{"n_layer": 8, "d_model": 384, "activation": "tanh_gelu", "attn_scale": 0.125, "tie_embeddings": true, "final_lr_fraction": 0.05}
MLP neurons of a small language model. Each row is named by its layer, matrix (up: input weights) and neuron, and shows model dimensions 256-383. Each number is 500 + 50 x the weight over its row's rms, rounded and kept within 0 to 999. Numbers have three digits each.
A block is one neuron, or neurons of one layer that tend to fire together. After each block is what it responds to, as a language model described it from the Wikipedia text at the highest values.

L3.up152:525484554447565490492489448487552546504501580488512459626551504483395557502507508477506440520547437543485484605452538521510433527525523466616522484511492376503502516545479515561602471476477415409550517521517531503528527532517457434499569437533366533474530444477571480532483449457573591492463530537388563397495546618383466475531470450485459486543597554514575401465455489505550511530449
L3.up397:436657440544494560422496367440543519533495434604594461548499494515523574552469524531531463483500432528459556547488547509457458396433474574531541520468445464449495475540499491556500423525405465571493446503486519525517458666506493497453613575471558467496576467416459505446437500510551675493518569550591452485506511454512503476387488462451561525537485568526500516499483477468497458554408
L3.up889:351509484546466404565416400504490393450509529527511516532550540464420453578552479472482468474458495546556475430503637577497518564487536506500525484499440531504465563495572502611524480456372507519558559482474485528496406492634524506460472533474575531492564597557484483541524443441491466428489600413529488416450523550502542542534498499465533521485527520565507443478560560540563459459519
L3.up1242:574532537616524481546506453572545472531478508450526405488553511438552469514470536591462501477513488467427523524420508528550516502546395477486469533402541414532497563566507442548508546604415572544527503469511501534552535539438583470540515525469623500475554500485507527506602576513591477526460511508588529551443515674500425439580595387485593440550461518519497502484420509521517515457489
Determiner opening object noun. Articles and determiners (a, the, its, their) starting a direct-object noun phrase right after a transitive verb, e.g. contains a, showing a, explains the.

L5.up28:530534614499430521592531486497532375516518516438453464530533497460431465510540460439516485550499503599482549489529446522494470553465356429465484502442520467555475534463460598542499429536461456508418516566512526460431462440496505524519554440547600438468538597503400481375493603576410433524463477507475470479417406546431459400507477526526568480448510538492501436563582539484532525524554
L5.up1074:555486567471473417476556530453519414530463460495430452522460594455503516558506496534544422502604438536467432526512476465489432473483407470488462462523508503495473473375471540455495505469437513425529514403511507444411503452524443459425437467460577469478573550518428540552557486547474423508404482460488467528482475465458556443548452436588452512490482599509444516517601457511623471513490
Transitive verb completion. Final piece of a transitive verb or verb-bound preposition, just before its object, e.g. distribut-ed, en-able, hon-our, communicate with.

L4.up701:480495538530548568442512496569519563507468490479383551525660518410525469452536599467484411529534520485466470482555476525435471519407546515380523581491527504391477488578508471504509584508527536523512507418503565520550512372487565464416476498451468437504513475487522481495461469476509510444504499461452464523377588573491480426421519527508437520519523529513593514502519545531520469503569
L4.up770:501501435530495543536421429557500610532503517474533481578508486519516432482433479460470565492548502508573515514491524512477546520401510549426437485560463531447604423529592454502520494590495524450466456518547531513531485436459494503545543464421499588477402529467539517543533479379520565562497522510477464566475484521488522501456447442498481573490584549435491574398511466530543485458462
L4.up1026:387517488566414395361425515541437618439554481561524516597468511538454516470478577614494489486616531537548576526478475593454539440488407424462505474458520489480430449483520500469548431525468425438488507503495564625428475453475510559441487482437587533483470536584503449450556477480505527462447499540523495521481544602480531470455494536495499558542397518487518452517510586432551513450537
L4.up1041:463535501481512559485571511539504489484464456485576469436546452433485497528429547505568462494574462412534551566391542512468532587559465551572446452460484479532535541436441575556397456499469456431559394516532568511575410574526615510429563441438461505412391480465508453484455498515506466454465603513530426443599479519594520442569513475494524464503497495515521438430414566493469459552559
L4.up1173:612554508394435482455466434536575549441509570455388487537503534427489397497533552521537468486487561494482512504531481402554592510494480492504464537498486458500566451396520535498461494417542552526437562469414554495561509523435438467521515539546490523401491496572436576530420412519433569379497551537437460458537586478533477480442466525504457437568458600386543427485367408384522584554506
L4.up1412:505442491449444456453473467497446405527533503551463473421459503429488559475530606577435529527529540454440517585441587550571445617498440571471569465432528416510524574565485496560559455529501520525423426447515539542479495499500481511452463524447516415464506551419537544559452542510457436416541458490455498510533436440453592492454455628471499532558508513331466592441531540510465458545513
L4.up1489:478432549434436459475366402525606580456588500506566434386526554413423490523419550463470491366581514540486477496493538496546493542434598514522508507539491535416514484504510485412529452470518546469480467442557538508506439517414592534495431531444579564532582479480441562561491455527509455496387552538464528569526460497474437525423534580511523533536530595434592515448492540524448494516464
L4.up1527:511559519433537533424396546543560575440550452564473547462580490481465443556561406508479558540483490523347508543533494505536488552466383536574476388538469507492405477548489506455544566416527489378614421480492497515559413519454429478433514515484486464501467516430526481463496477488586568476594562482557514576508560391463488487485509469487632495476595482420543489531502538467527523497453
Article "a" and word-piece starts. Fires mostly on the article "a" after prepositions or verbs (after a search, on a rampage, led to a), and on short pieces starting a compound's second part (road-bed, crowd-funding, Stock-holm).

L4.up177:514586541499400523519433553517515412549489486516480477485437484516504501508562531442567452464480453455447462518569566492485479446496491503493515427541528470457511451461405530491521424527476538642546484447476492449527472559528503426491611544468586521495462529493433535396468441488505501428507561497413485579529482487517619555479633467441492438484506643504531540552488566472461419605454
L4.up295:517504504543510510485390589598465493501421489501515434510526590545518534475480452421559444466609484492478572465536549501454466544474459472510461538484558454429578501470370571486411524495449556545575448445449476492479513530522568528478559499500473442467421466524538447487486473584566476508484583563489405551538575461552551531397532558387394400546461586420431537527531511488581437513495
L4.up385:486490558463501380581440554546545495524442456473496436540475407491450448567406435438512576560487491546424589468523505471370569506499431539431525444574553449447515450569337542582479546595517498587497469461467450426444478457408537527411483451495485445465523551563458494601498406504406476491452501452523553500513593458527617533501502565533479478488534502444532577508484454451543639496530
L4.up497:528449582523504550474542467467483415468504521555452508542442562481535466509510423431499564439566531508468411568508452519486608505396469431435484514498456547415387449426460503473521497513502457540588460486525519412461508547426535463458500633409502502476588552527415547609578467510487451545510499474499522553464473598471451517601489548583437492320515562374489518515555482418503557474482
L4.up610:480460402558488425506478480530496555562462440476543540520461528519402500482434533531451510484509422466439526528454473481524458387478542486512650481558455433549603559494465471469427465555464522501530496502459588534417474544547554597554463514542474465492555456503418563518511556525507538534471453538568541441463547560512465435525449454538535540434503503465499551526545492518465454455480
L4.up793:497551583470519464500517533532591519434505441493444409544354444544487516500497561409466520554459483422511458505516567581522508468464442493454518579459532475536468471519513546490576399430385475575563491453456447447565518471456450496436584545450507489512541563562531554489483490451618448472427437498512426520538400505476481525505563512493522520525396546505422531489587494492507468560492
L4.up1085:557548661556467506518520503480550500425473450554505526504486499445470570497496520407462525508580447443469468555510505538521461518430404478463435542539610504472482544474538560462494448495480435562521563476546481408503446567475485496414590521553514500490532518544424551484443512536551505492478531517495479499488431569387513522530514472448567514544448532392590547496542496464512467504531
L4.up1297:519649498480459496441518451516466479583503515504491517473511411418508439490538480474550574561567425489444454653446524510482496476493493459412521461564515480544510482498525484441429439506466478475503502564515467486475517558452515416414522510519497509527498556595462525495422435508489493493459472483500526491507555553470513434529527436617508526430552492428525537592464521448491552581445
Mid-word verb pieces. Word pieces inside verbs split into several tokens, mostly after "to", "not" or "would", such as celeb-r-ate, contin-ue, pacif-y; also "and" in section headings like "Background and release".

L4.up309:479455562440424514453474484483494462554513539539520569519486480436630487494452559556440572476503451496489596451388560551542585572519488467459471531581557499457476509546468464548470484469412472475492513469580369500533581555566448446514622537404482512461468503598527503490552473460531619598483459513626429458581474464427590415577536447456484555487475457452572439494552470402485542473552
L4.up921:542495561444390458487429504547498481452452503615464455446493474457494566492490497476423501448487538431490506585477568516526464533499516519379485548480522509534483471554442522553406464430543487453554567429539498499507482507518478524533627514576471518481516595537478508424395502491490598566551466494571517427440564402450586510524489559468520504518477480434562428559467464552457416516444
L4.up966:461502400480477524517460492467524522445537459482598535509566520487563560473540587583533545514526506567522456560490475474473466533525455481548501503442537461399439471529361386500430529479555459524518539625554558501509467418596494509474413542567446493479505525528465558387461540417530535471416547492463550485469475472505571536500564526436439579486421484508517416528417426414475558486563
L4.up1241:548495476452555559604500433504532429523607492465509533434506512529516476557548511453485562556552573584516552469529474490532533407432455499459445461483506453503549501527406531520440432409584498520459499474608495506543445533510576448427537503484570585489541473525519497557488464432550529517511509618541470469566522575528460569510512486440536491426517477479510495373426363425442523517479
L4.up1348:443414501470505529470502505484459506371450377499514527422462457404457540540479587494508521541470496561527452504488490604455525520507508514446544502449456486531426443440484457584441586526495459451485521603562466561509509427465505513521555483459461474447494543523474511420427536542508531552463524453576455520520492602481477595498466481477534523481497437486553408447464432519508477487536
L4.up1383:459510471408402464437530547584515559440575545577486523523554402464496498563526457395542483512418513440402554524423582516504427441413476426381518463457475519485451569362530508503500526460501539488534533479445461643502462590494531522456582557459527432435530576494481500405401520587493541520489546486496518493403502575390564458529623470481521464515505497549535558504545492463473526514483
L4.up1417:532511510516432525486543460497569541502524492546442464500520498424436531545525520450497522488424481500449492584453511606523462555394477549470482388480420449524428546475541444564507418535550525594420534463530451542454525571490495496517607495544523509541479503486477469492408465525525494516421412489521449472480467590443579515548534566484528558433496529429501507455604463532479477572457
L4.up1427:522554477415443459420492531499479501479573480673461506446545418473494528464498480458467552513460496490399523550461519521566483467548466578454522561550518560495519533523566493514475411455526549561540514475529417541427518613508495530545643523513446508505474488551466541482408513507566519537493488474459488533465526484416571458571563498543509564465426482426583521508492504484506476505459
Paragraph-break second newline. The second line break of a blank line between paragraphs or sections in Wikipedia articles, e.g. after a sentence ending "in 2013." and before "==Playing career==", or right after a heading such as "==Career==".

L3.up316:546506551582457487590502495617504520454482553490570415451514559431601581460505458397480501546586506418507560538534506547419566461511447396438474614517554512407469483481456542542486458490498415572589450515513527497523538506433562475519565542466488532525534507468380533453522478510520529452518537524424448457541498572397568521524491577477504436581525476425493503477511507568453504560428
L3.up1314:493506502533484492514505511551441530501557507483517477442587443370558608532506513602516427501509436494542571408444478454438452465474490478505470572533522457571524497565477587455510553426486383500429502596599507444524490479444425549466500515526548514484465516563403534430419480541436516508498567544461608440476391573487434460438513479450557466532426464466575440480576531559550406578530
L3.up1335:548585586572466438558537500560475515386428549493562502551565474465544618498506481495565482517528530420546523495529544490472439504485546511496457539468608580473556493470405546539501531496510413587504479480491523436493542458446497500450492535513488489483557571487385557444484493503520538471524576585422511451543497605444448531477551500548494492559443504462536444468503536500557402527509
L3.up1397:519591482481532490553535532479604515450473530495589486522441503530472555519468544401508488480606448463544433448530513408514558436513451440472510465544581565484463476497514578482491521494475479541488512454481520472453440474430533534481459476559541472474530542513513469430460457516508507499505496490430417442604436507482523502466426490477481536564512492471515529537454502595454492505489
Verb stems after auxiliaries. First word pieces or stems of verbs in verb position, mostly after to, would, may, not or a subject, e.g. contin(ue), cho(ose), cre(ate).

L5.up159:437524500410518548454464457479477575539505563543571592432466476502535550469451457532519478504510544516521565521457428490444489584457477518483474536497493467444445572577565555546484534507474487442496527501529562512501539534594555460457502471525494485541474421424438446531502407499566598498482405501558441443524427419575464532528432490482451497548516573519531484556465492507437446476526
L5.up1492:504448445414421495523493471473507498414468493490523526498457474487519482493463528542511647483426486484450464525479566536509461512427452553532488535387512521584523538380609522457484470507476562509524516445482456439459434502434526420449449509524509589574561565532464543411587425648446535430510540489446570447520459529479442518519554389477524535494522536409497446571508505607510512400451
Title-initial "The". Fires on "The" opening a named title or proper noun mid-list or mid-sentence (The Guardian, The Wizard of Oz), and on mid-word pieces like O-per-ation, L-os Angeles.

L3.up230:566426452542421491548394518525480442550472475499445544558554483521551454518498526489511477436410574553455479511496527551428518449587531526509492458446505503587513486497413418448538516453454496510487382493494524574390490518633504542527518529525545506487535522540514563515521504436477542479560563568454494427550544458483563602552470461411562510488578547496520443472438518558491397450611
L3.up372:498488468485412527427535566475510476495508531596405475387430456537464528467589489450592513500557435501536515506466486501498401556514377469506527437564426435480516467494425494501440471554563466519444512518528503562449473568558551513586601495544505556376497504567515479443548576487524520467441471485441541469487521593445480591471583524451514490583480470450556450412488527513599472554601
L3.up625:510498480423424482438459437476455505504512376582517548410558445390484592526535571465488489554504528577485512571476581539455504545536559483544498442460427506483469501537544496533470423465529489516555461509519424537533478603507385500501639546546501473510563568623477488548400465526464495562504534523514422456452588493478548486507516483524486508441547505529572490565491463475451413447497
L3.up812:452450462451433516509551530543545530412441403610444594518495394487451435568505395433562581516516599431535577517405414612578427503473468544529567520503534546513488516484514466531475477494479503505446497611501469552536438512448455532484551518566527401430514526545569465419515461468550550513462466461473539427542464485533563513523561462527425561496545491497514530480533497499442498453434
Paragraph-break blank line. The second newline of a blank line after a paragraph's final sentence in Wikipedia articles, before a new paragraph or a heading like ==Career== or ===Box Office===.

L3.up416:481508499343501450429449522529406463559530527475544549495567540420471471489392561469546480372566483459488532467552506507477474644608525530519479501638551534510517541560465564456456491479425503471476465398438505497481533569448453509467462533494521556565565490468493466420457539537491518536517554438452433480555599580583481469536567606503569480526534485433461493474505507569521475468480
L3.up973:518447517466526463484505494580466552546488541535489430474511679461420464537503600489432474450476496443511522564490503480463529561454532483476488482384379539550512604513468513570454423489479599466470384523547465493474536558485565492517489482514507572466530476470467511538495546476443517471489417528510511467480465514490540466508547479393548503593540493506536478487503448520469427517454
L3.up1207:536483421608509517472430520541470568452479450531532488550527456524451457501468540446532556442495483519489431467563545569498498515534579500561499329538562513472540528533500550539544538486471508471442551495484576489496565552405437511458471432501452492417488543587389499502431613525488510359462447481537460394562495569487518435526561560480464549568469527442417501493419458501478455359509
L3.up1365:514491490566491582534475441463450498525437477516574521507511434514538447475474570589511486446454457427358508562625472489489449548425519469510515578501545580467494516417538531416528535506529571514529568445430486531528607491577571542462502508429451593510476504514464467454539565548498590457508467531488519482589588523458590548531497447488589447402459611468612520528492492498504495456517
Second part of compounds. Word-piece tokens that begin the second element of a compound word or hyphenated term, such as Path-f-inder, space-c-raft, Soft-w-are, south-w-estern, back-st-retch.

L5.up793:476480589486488508455565535501460524487585458571467409517545549558557474540495524439391470503527576460426473523481547457451495461437435532529477458467524554504446493503494462527505508547506469485456430463499435525461488514436465499494574499506498585600468545519529443564520480482516649474583471496597425484531498481504540529512497557532436463512528600456462424561481459473536517398572
L5.up847:445486540526588553459450500488452506484503495617572474477479469409571475473514530565436418494538611461526461528479468437458546538505540476476534572383556526492474424470424471506420468493476532461480486509477499456566387529507354506465548559507494565601484575537505476516507463434631478566519464483563531568452494459490569541528475504449467598553574499525522482562437465496438580444499
Paragraph-ending boundaries. Fires on the line break or final period closing a paragraph in Wikipedia prose, e.g. after "Scottish League Cup." or "Nebraska.", right before a new paragraph or heading.

L4.up81:587534486493492508490525447496568541488507428613423480554526422483448594575592549512470527532451479467499539549516502549492482571471459473513448523437452464483543505538507473496490506576491490530445544498507540438507519527611462466517528538548444502515607542440422465484432435573514469485454552544435490413452413495448508474620497538487459562503544570453548491477638558495510458541407
L4.up109:493485434467528532465471457448475459416527395613521508530516573599544458564442541525541468535504502489493469501471473448471527468435481441568444438423443440539481522455474476507563446544517552474558513524510525501531435486502514462427533539440509481506467501411552539462518482421458593443519466478446432566531449517520498488543567467417546552425510459565458450462600537525571544578543
L4.up491:493520492416522576489462541530455535391462489418468503412559534417437451543437545617622528514449390499504422455429508515453500489503452507488563447453541441500515639494538462528508466547462537482547448463464420499520432527543477505490437499510508524490539562502641498519508358494494473379514578498495488418566487441539493588461497551550534557463556485502445575431491492584414503579432
L4.up845:519502559561462570512503537600508483463494494534643412469459440462500527532493533506484567563518501530504515504430549473516534446500461487541469454590455534471528526445463487505487427532522529453432570493486509445554460537570517541377450578492502462515552516478488534501516412468584552445422443447561579527555457438477502522518587412421456499435624490465470491474566423446497592487586
L4.up1270:477523564480456555482485513609481548412534468479562576564602511527450525544473466552495496553482457513491490536415528492484515377453416597466486651483366444420472491505407562599472557490565550435555506522551559504441541543577467434504415497491540547450456389499360555491530412514536550443432473523424469503487437482578479465575417522486547539491506524512532489494538425468470511486441
L4.up1304:494505549434377451561501472504544514409546419505453528488538458502518612503453498507486450577510529464497462511467534538483498525498432439484504543414478484481479486565446429585552442480496480490499499533431492527435453492476572501494508516559583554570483530564509489443446653512563602565431514541441389479481487456539577492515523476457517458457389530413473488584482465458427537585447
L4.up1329:550483501565502540497466491475609518599497495505486494497460481559536520440420481633530499475444543432392487561610515430541522407526469527477534532523412470440450475402519559432414549559487552514587588559457505531502531538481440456548368552399515551468449557584528514535451436569501600399519511412496435398473508485462386543362446512529511572464542482415468477547513495542417508646487
L4.up1424:534503495471513568482423537543490524570509485546536352457530536508555429531469571498458459484605511494461571530532495471548541413567511585549547505431408509539494535504510551420470589524524450577507483390479509501460466549476451410450601480495530569408433489424431575414517525517513517411528544488589475497509525498460578474498477549420470640487506499424505484405418472523561488463468
Mid-word "c" fragments. Word-internal pieces, chiefly a lone "c" inside split words (per-c-ussion, up-c-oming, Commer-c-ial, hard-c-ore); more weakly, other fragments and "the"/"The".

L5.up246:514522508458522488374536460427591516549500443581467477498514515488481521513550512444447424436434464489452535487498562513520464522508445430551409441502529456414510443502434599610554426541550569420587582479430508593497454431547497472494580476470475541479470433411483505571506554435487514530509579554465541508465423457558415458504443544492523500483587534462551473500491457472474480475441
L5.up1238:502550413529486545494471498477522433494520455517481461538497517569497424528514500512442493391534420465443404488588536418493430559412451430523489508509510495498441479462514573557517528465474556544582432601538525528475523406470518575502605547472531470476534549492466500525401500404488510424426466509506447514619529538572427523482526494447549618577537516495520551527532521452578520451406
Indefinite article "a". The word a (rarely A) mid-sentence after a verb or preposition, as in "with a pair", "were among a group", "caused a fire"; also a as a word's first piece, like a-udience or A-chimota.